Part of a small language model's weights.
Training: a variant of Muon for these matrices, 159M tokens.
MLP neurons of a small language model. Each row is named by its layer, matrix (down: output weights) and neuron, and shows model dimensions 0-159. Each number is 128 + 24 x the weight over its row's rms, rounded and kept within 0 to 255. Numbers have three digits each.
Before each neuron's rows, "fires before" lists the tokens most often just after its 100 highest values on Wikipedia text that the model never trained on.

fires before: "by ", "to ", "in ", "with ", "a ", "from "
L5.down62:130147117144160106166111163126144138137115120103144118167137067165138143125109136166122112131142157121116141134124125116098127102119114118129164125106133091115096133152137164140103136094122123145127125102113155118150135127146171110103101122106110185143088130123155127076150165144141086128098101099153134160132173122151119143153104123142166107128154160112139098135132092093107074107103143121147148110114125178087097166162094167128087099187111105157161097112116098121129116133150136

fires before: "a ", "by ", "an ", "the ", "pe", "p"
L5.down297:127079154180162156176142131102115124109112126126149115112161086129130137133147170125120129144115133152164124130108119160102111154129116136145171108158115102137118116129079092102152124141155135093095109084147116113154190114114146154111152128150115176099122141090125166132195124098095128126065127127139115154111146159135115128153124091109148133106141141113150092112102114132149099147158128161085124110084117150095128129186127104120143129113132121119144109108138100124155125111177118

fires before: "ere ", "em ", "em", "ese ", "ose "
L2.down218:107071113110103113123148124098131130134134123141117131082112146121122151133141088117092123124151083151150124144153083130133116158166137129142141143075154146139123088139136100141109085143110102146131146118132151082164096157174153090138144127123156120150118095135174104110147119110088180112090093168101142129117151107118155163154073127131141145086120147127103163114119133135121107115110135141106112084124164170126156117140141154135153161102114141119150156113170138151150167084124149

fires before: "a ", "an ", "an", "in ", "a"
L9.down419:131115131137144110118082171132132101089101112108106147111125131162153103142113164115175144144112118173132117100101156138166126155088131128133129142160106108177113098129123116085148132095126141135111132166101120126138145120117158125106134150126153135130114159103112141071145168122112144156101121154171114152101191134118131131132100078193161102122105126131156160155116087095125163106097100141120164132101135153143101103108145093149115096111111146125144156123146092141108113178121147

fires before: ", ", ". ", ".", "ther ", "\n"
L8.down185:170097102121118151151132118129137086155152132137128202179122132143144133115105127098091075128119085120107129153137129149140120177147122106140142121148088108102089106118084143132167124167137056124110160107150122133114144123166169139126133140132154140130122133091126181121137151143112132092115144151100111135140105122141159142147111125107092081125116120111132167112115108126137122081160139115137130115097110127116144117097131113148174154160118164136094098126161125155163073118110143

fires before: "\n\n", " ", "\n", "- ", ", ", "T"
L9.down636:123117114108140158111149129135073119145131128079153151127124138126128129099124118138046117143111116105138103146165100106130105156132128117121108102122093118120099117110107129113101138133176103115148139131132121143107125134148129134110085137143110131161083144059123143095133110131121162144144117128115123120098163125199173116153150079139114143145127113080173120142110125116139108139112109101185115120143116142168139134171147117186144152116135134195117126137141164182120134136155123

fires before: "| ", "- ", ", ", "\n\n"
L7.down498:149162139133149131076153113175142112124116106119072140090134134105097161130172147161161136134129110146133152124111089105137140154114160124137122167162126144116136136134139104142105112111140134135167095126122132116141190139092149108128152144130146125122103191077101132128158137165115136149107131117141133131084128135089128129117135150149111107102153173132114084154137143136123077136119135156138123085103087158120127130125095088147127132116110141116128096094075197088158102126115112

fires before: "gr", "c", "vid", "g", "t", "ce"
L2.down537:083098137114114136131145112136128104187144106126143154143114140155125133097127156104153127134108112107096159208137138135106162115116113108145117127127123134170106135144094087145104137158120107169127132129118120190139146091189100103138085140133149129119137097090142133168110117152110139155153126124137136121148124149103129100147105147121125143125148147131156106116108100154106148142158114078098177091098141145106104081149123133119064142158135126111141143136100084094152135121172123

fires before: "| ", "|---|---|---|---", "\n", "- ", "\n\n"
L2.down492:142062130116163146134101109163104092131108161085142118121120153122113125133183135122102099116132121146134143161125128102122118096155167124108100134147134164139085082127109129104134110124144124157151121124149124152158146117151171105089131180140143180107127138053129119140109172150135133122089159119105096139142127143099129104080130114109115139126100151149136089150125124152185104111122138130124109125153150128110110163123159168151129098127076116148140105099157121121137146109181121

fires before: "\n", "\n\n"
L9.down33:080104104109160122133162119143132114121142091121119131115133139108129112138145139136091162106152125078138145133150127109090116159120098123142161099125099138114105087126122125155126137081130119116153150146137116099127135078153182155117138157132130093106144147161071116172157145156108169128171155143106144159109182099110140136142116138137133116117154120112199102121131090098129135157122128078163111060121093144121134145144110112159119133102160113153133153101118165148130094126131115

fires before: "s ", "ed ", "ing ", "s", ". ", "t "
L9.down133:134180102120112137139135146166092120070122131129124063107125130144101102110163133102127150134123163137152161103134112142135100143099122113151109130139150110138118109143163161166130129106114138119186116149107148135084179103170146139099127119132106091120130123136114174137130146122063155124160151114138122134108166123158100109138120082093182148135135104121133169121130127115073135168119148114108124127129152128102153142164136132116109106132117119097123172086083162148132148104094121

fires before: ", ", ". ", "\n", ")", ".", "-"
L8.down538:153131095130109164129130127120095130131101123113142144124105119128111136143137141128111140103135137144096150150135117118136120147098176156111136135130129103079128134131124140136102144110133100170144098116133115092145123185103133133094131107077115111107141113136133174068107125155150191116110114135143112111116244142105127159124119130135091131077107163124115087105125168114140129117121118126129130130121153101154146136105141156135146122128167083096155168134117122136187088149150156

fires before: "'", "tion", ". ", "tion ", "am", "min"
L7.down295:087086122111120115132118116093137128112122058125069137135130174126159144141139135131140157154120130143129157174117101121101122109160116107099107114083108150114121186164135170168111143170120123133098096158146159116130105115161151100109129120131121160156176121136141107177155130141116141125114094159098144074150128121151172121109106101120097114138111153128179128125131140150127106119133098134150108121188134108108107156150130097145114145113146127091128140131164113131102135077122111

fires before: "c", "ter ", "ter", "ing ", "ted ", "t"
L9.down490:112115117112115165125123151160134115132077122087147122134136144162112117127153114144125091127113173141096112159104130164114137121127124115101106133111085188162141108147164073149119114122144145141156117134073127112167137114105151085165164123137168132118165103112115137120148130100129175167127129097121132146149125169067130102143136120139161145133148125090132123098153184148095112162169088111114098120106122134147123123128097126095149084117122118124130176143150133079105139118133149

fires before: "s ", ", "
L5.down526:147139084111123101167126095129137100110139124178151106138112115127114144122174124122130139104104126148164136175114139179090112135126105115175105090168138109103084126133115141091136132143133085123144110140174125141141126125139186136169125125143127138104109099147086142129082159135106185128118163122135084142122099149104155094176104155107147101154088103135114156151137113116110109184131123105141160103115090090095170139127142124128100146108143110143134150115127153107120117150135148

fires before: "a ", "the ", "his ", "to ", "\""
L7.down46:104158112111109148166125146137148111124121103063147164135125133153155117129110117096141122152136095147136099159114176141122096134123068141124173135103134123107113108125137120110189103159112105109128096107171128101145128114142159138131108127096168156095136163106121172028130123110120138114120109133135114101107180117127138134147086121130144126122155114141142147083148118163110068160138149114124135114136158150141128160121132118160149107129180119125143134104103144119124133128135088

fires before: "| ", "- ", "|---|---"
L7.down8:097150133163167142099122133116116106125138115138120132112139143131128190110164132147142106104108149149140147121137130136113120124145169111148080161153141126114130153129114144120108134108098146151112115135117157127115156173120124100147150121115161157118113156133149071069129191163149113110120106155121100126102094127093118114107155134100104135171118153132099092183073108161151142114134091141112160129086107122109120100121085138160098123169113118149133089109107182127112139125128179

fires before: "ty ", "ty", "ter", "c", "t", "tr"
L9.down353:123127140140071132140140124139140137148115151165099123146180151150123117200141114155116143124135111098133115167120118175102120088151119101106095087118138097132139141119144131119098095105142159133126107158134164141117089129102136110150099134129138085124126130103165126137136115158128108150134097175101115125096136151130143130164121145176146084117124105083153128118125138115121127094151150107130130097169062175098114183142091138125135151183142100080124124123131133163098116133135118

fires before: "s ", ", ", "\n", "\n  "
L2.down310:140162100154145132126108129147134154163119144129080108115124163089108073122128092149130139093124131114130157132068121183140108177132123163126147114125125160149115120081105164114110126082120175182136138089120124115106089125152127152086145170110122147107136135131115154141102109148163158097116136148115130144096151182095123099148119148129137114107111139170124091097149133136157111165141118158145135135134121108115119118118123158175117111136134105106097132132178086165113110098113131

fires before: " ", "s ", ", ", ". ", "s", "r"
L5.down508:102103114115117110095099173121158125124137151097120096146141146133160120123153113160113143133116073172134130157124070122099068133156172120101109118102084136155146127099098188187125140120108088133127133166152138129077123161130120143113126141100138146156120151136116202164111109132115143103130086143110100162121124096087127178126118130125135132124103137134142150149129128147091129146116119162106133107141149131137110130133070117141125103170128107131142129162138113141104158130151150

fires before: "s ", "\n\n", ", ", ". ", "; ", "\n"
L6.down148:112122147103109122131165120136123117128135174070069100123110154117133107114152120100157165079092131139148085124148099147104115132123132111101105128085131095096115159120131157127121123094134160143120101128139141126111128135161141152131128120124096122101121080153106128182120154168166107172167140138128111166089155102133107125185109158132129103148169130103154112128128153143131139121134145144155159102134109104135151091186168126178137105148124124131100175122111111122147124099092140

fires before: "to ", "into ", "in ", "from ", "by "
L9.down752:105139113112082136118089088168125134101164121143127141136157081125153162124139118124135106133157130153145116125130111140101112133141154125128092169156168137144165113109117154126118126089122110119110111143139113124119128134148131112117128136120080152117154129113125133082151105164139149150154119112134125150159208107132133143160111064169127085131108096095097133118135168106155115133156138156116149152060115174122131121110150114111118128127085161139127084127133174130145161065122101

fires before: "\n\n", "an ", "a", "a "
L5.down352:133087130131159110119145104121124124114150136058120113110113089178199142124134143118142140168123115120123115103117150102077134139108123135127147128165109129166156154198124098089166099136100100135133148116136126079126109149148142136114120077146127144100143070113094148166087136110159132109138125107150113115130153082134141139126129163107111107080096117144139165128101122134118127149127128147150141129175134115138128122121135138131153102158118106133121157096156105162154176158161121

fires before: "a ", "a", "an ", "as ", "e "
L5.down614:112143078118141127102112159153143179096141140165144154107139070166137131119143151123112108112139135134107153101138152163118108129134163123134128123124084159142125144172120081116140102170144115084103136133126148106130153121151098117147128108134115116139107125138057125139105137115177118136087180150097094072115154135141123172141132153112138135150115130143105153120139085121128083127091106134154096131173112162135119127121114139148131132165116089119112133113077153108153181151106128

fires before: "k", "k ", "ty ", "el ", "ed ", "ty"
L5.down424:102112140107113169182139112123105177141119145174132126106148120127100085183128167149116106090161145114113124144120112119130108100134101119115141135087094127108113151167076127118162109162123156164133132118153123148126090170126103124166095121121126115145109128149096133108133182107120128179139139131116120116116121125123147133199153148130118091146102134177125125116153140114137121130147142091122127150134154114140102114177110163098154116131101080101092146080134101143102105140098142

fires before: "| ", "- "
L2.down120:144139168138117165130118167138114101127118108113124142103127173145126118108078140099171093136127129143137179107118077149141152136140152155119150127130130113120114154120152142118176140146128081119113152090085146157154147131115137114134119183172137179089115170097113083078090131156118100137115130142095072108125118136068141128118135124089136114158133193153121147130086159129134123156143142112136125090129139119126103125130119140137136155115136126122106146139069141122148129114101100

fires before: "to ", "of ", "si", "ing ", "ge "
L5.down612:148163167096109120158143157179135112112111158115119142138178129154160100160115159098164093117188133136099139140158134145114151145092122137096116146122174120089110128156100113112102164121091112164139129134162138102064108100144157143128127159146129120092126106133167113138157118122072114135145121155121095127132079113124148098107152112080147123094169144117149121119113129123115099115143137104146138142123175134112123107113146124112096102139165103127140156083110099114129146152147100

fires before: "s ", ", ", "d", "s", "y ", "y"
L7.down50:114146169121140139153118150088123133143159185127146111152157149138095115166111113116096127091143126141132137123120116127127081109127125137113155109115112120101159129140121193139129123120117123134106096182140115096134175121142167114102147101116121140132115162118158135159121160134143124102108130140103104082137156117210119150128132091150128100122109125107171120117083130125112096105109162147119100099149154129145125182180087105143111148091147138128106129144074107085091143131140138

fires before: "by ", "in ", "a ", "the ", "for ", "her "
L2.down33:078140164069095131112093181094105101122148130131147132106143099128098104154095113137173139105143082140158129170139110150095142150142168131150098106145111135141138147139128145152121089154117114109118121112137135088153118120138113149099132113080140120160128132149145107050140140141090176123108127156127136121108128119148086157121098089151142087151128138143122169113149137138149102159135135100173139126133129138107147141122141117110115158154093144092112177162105160118092148121141125

fires before: "\n\n", "\n", "9", "8", "1 "
L9.down457:077109113122128103150136108167098127083119117097102138140126164099110130086116112130070126151104130168098153161138146145101128112131128098158104117115113134174111099104089156097114160095169120157117151077121138138149134099135162133125130173093096119111112171096141143166134128142130120149123116160106199147145158141169114123124144116165136116128135179121118076123133088104119135129098135142164148143143153114149139078120140115120135159155114144123125163122135129114092155136152117

fires before: "in ", "by ", "and ", "as ", "to "
L7.down505:109120154116081169135138136112146145139125134154119126143152087089109117125132097146114127125083114126154132172173089124131141138084120104115161164136169157166111093147123190137093103120140098121120140148125130140078114129145154157146121129133111167131144138161152091055119118130116099164101122122097115151105164138162101135123107136142094086110113123120126143144123123095145147160101117099128148135147129135070149112157162143086089135147136146153128158138113114139108159075132149

fires before: " ", "| ", ", ", ".", ". ", ": "
L2.down252:132145124151096177125101118146094125133142145145081100144124201121113125133104153129110140114146097114118140128143103089129129178136143124097147122107132152126094121089165137135124112126145133090145158098146126122187181130141180097154118145148166136121135144076097129125112151148133100160104124104166076133155147161081151168111116112109119114140131138123133101147153126128096111129121113126150113123110087101117125138155080179138131114134135154086082176123125124146126099158130106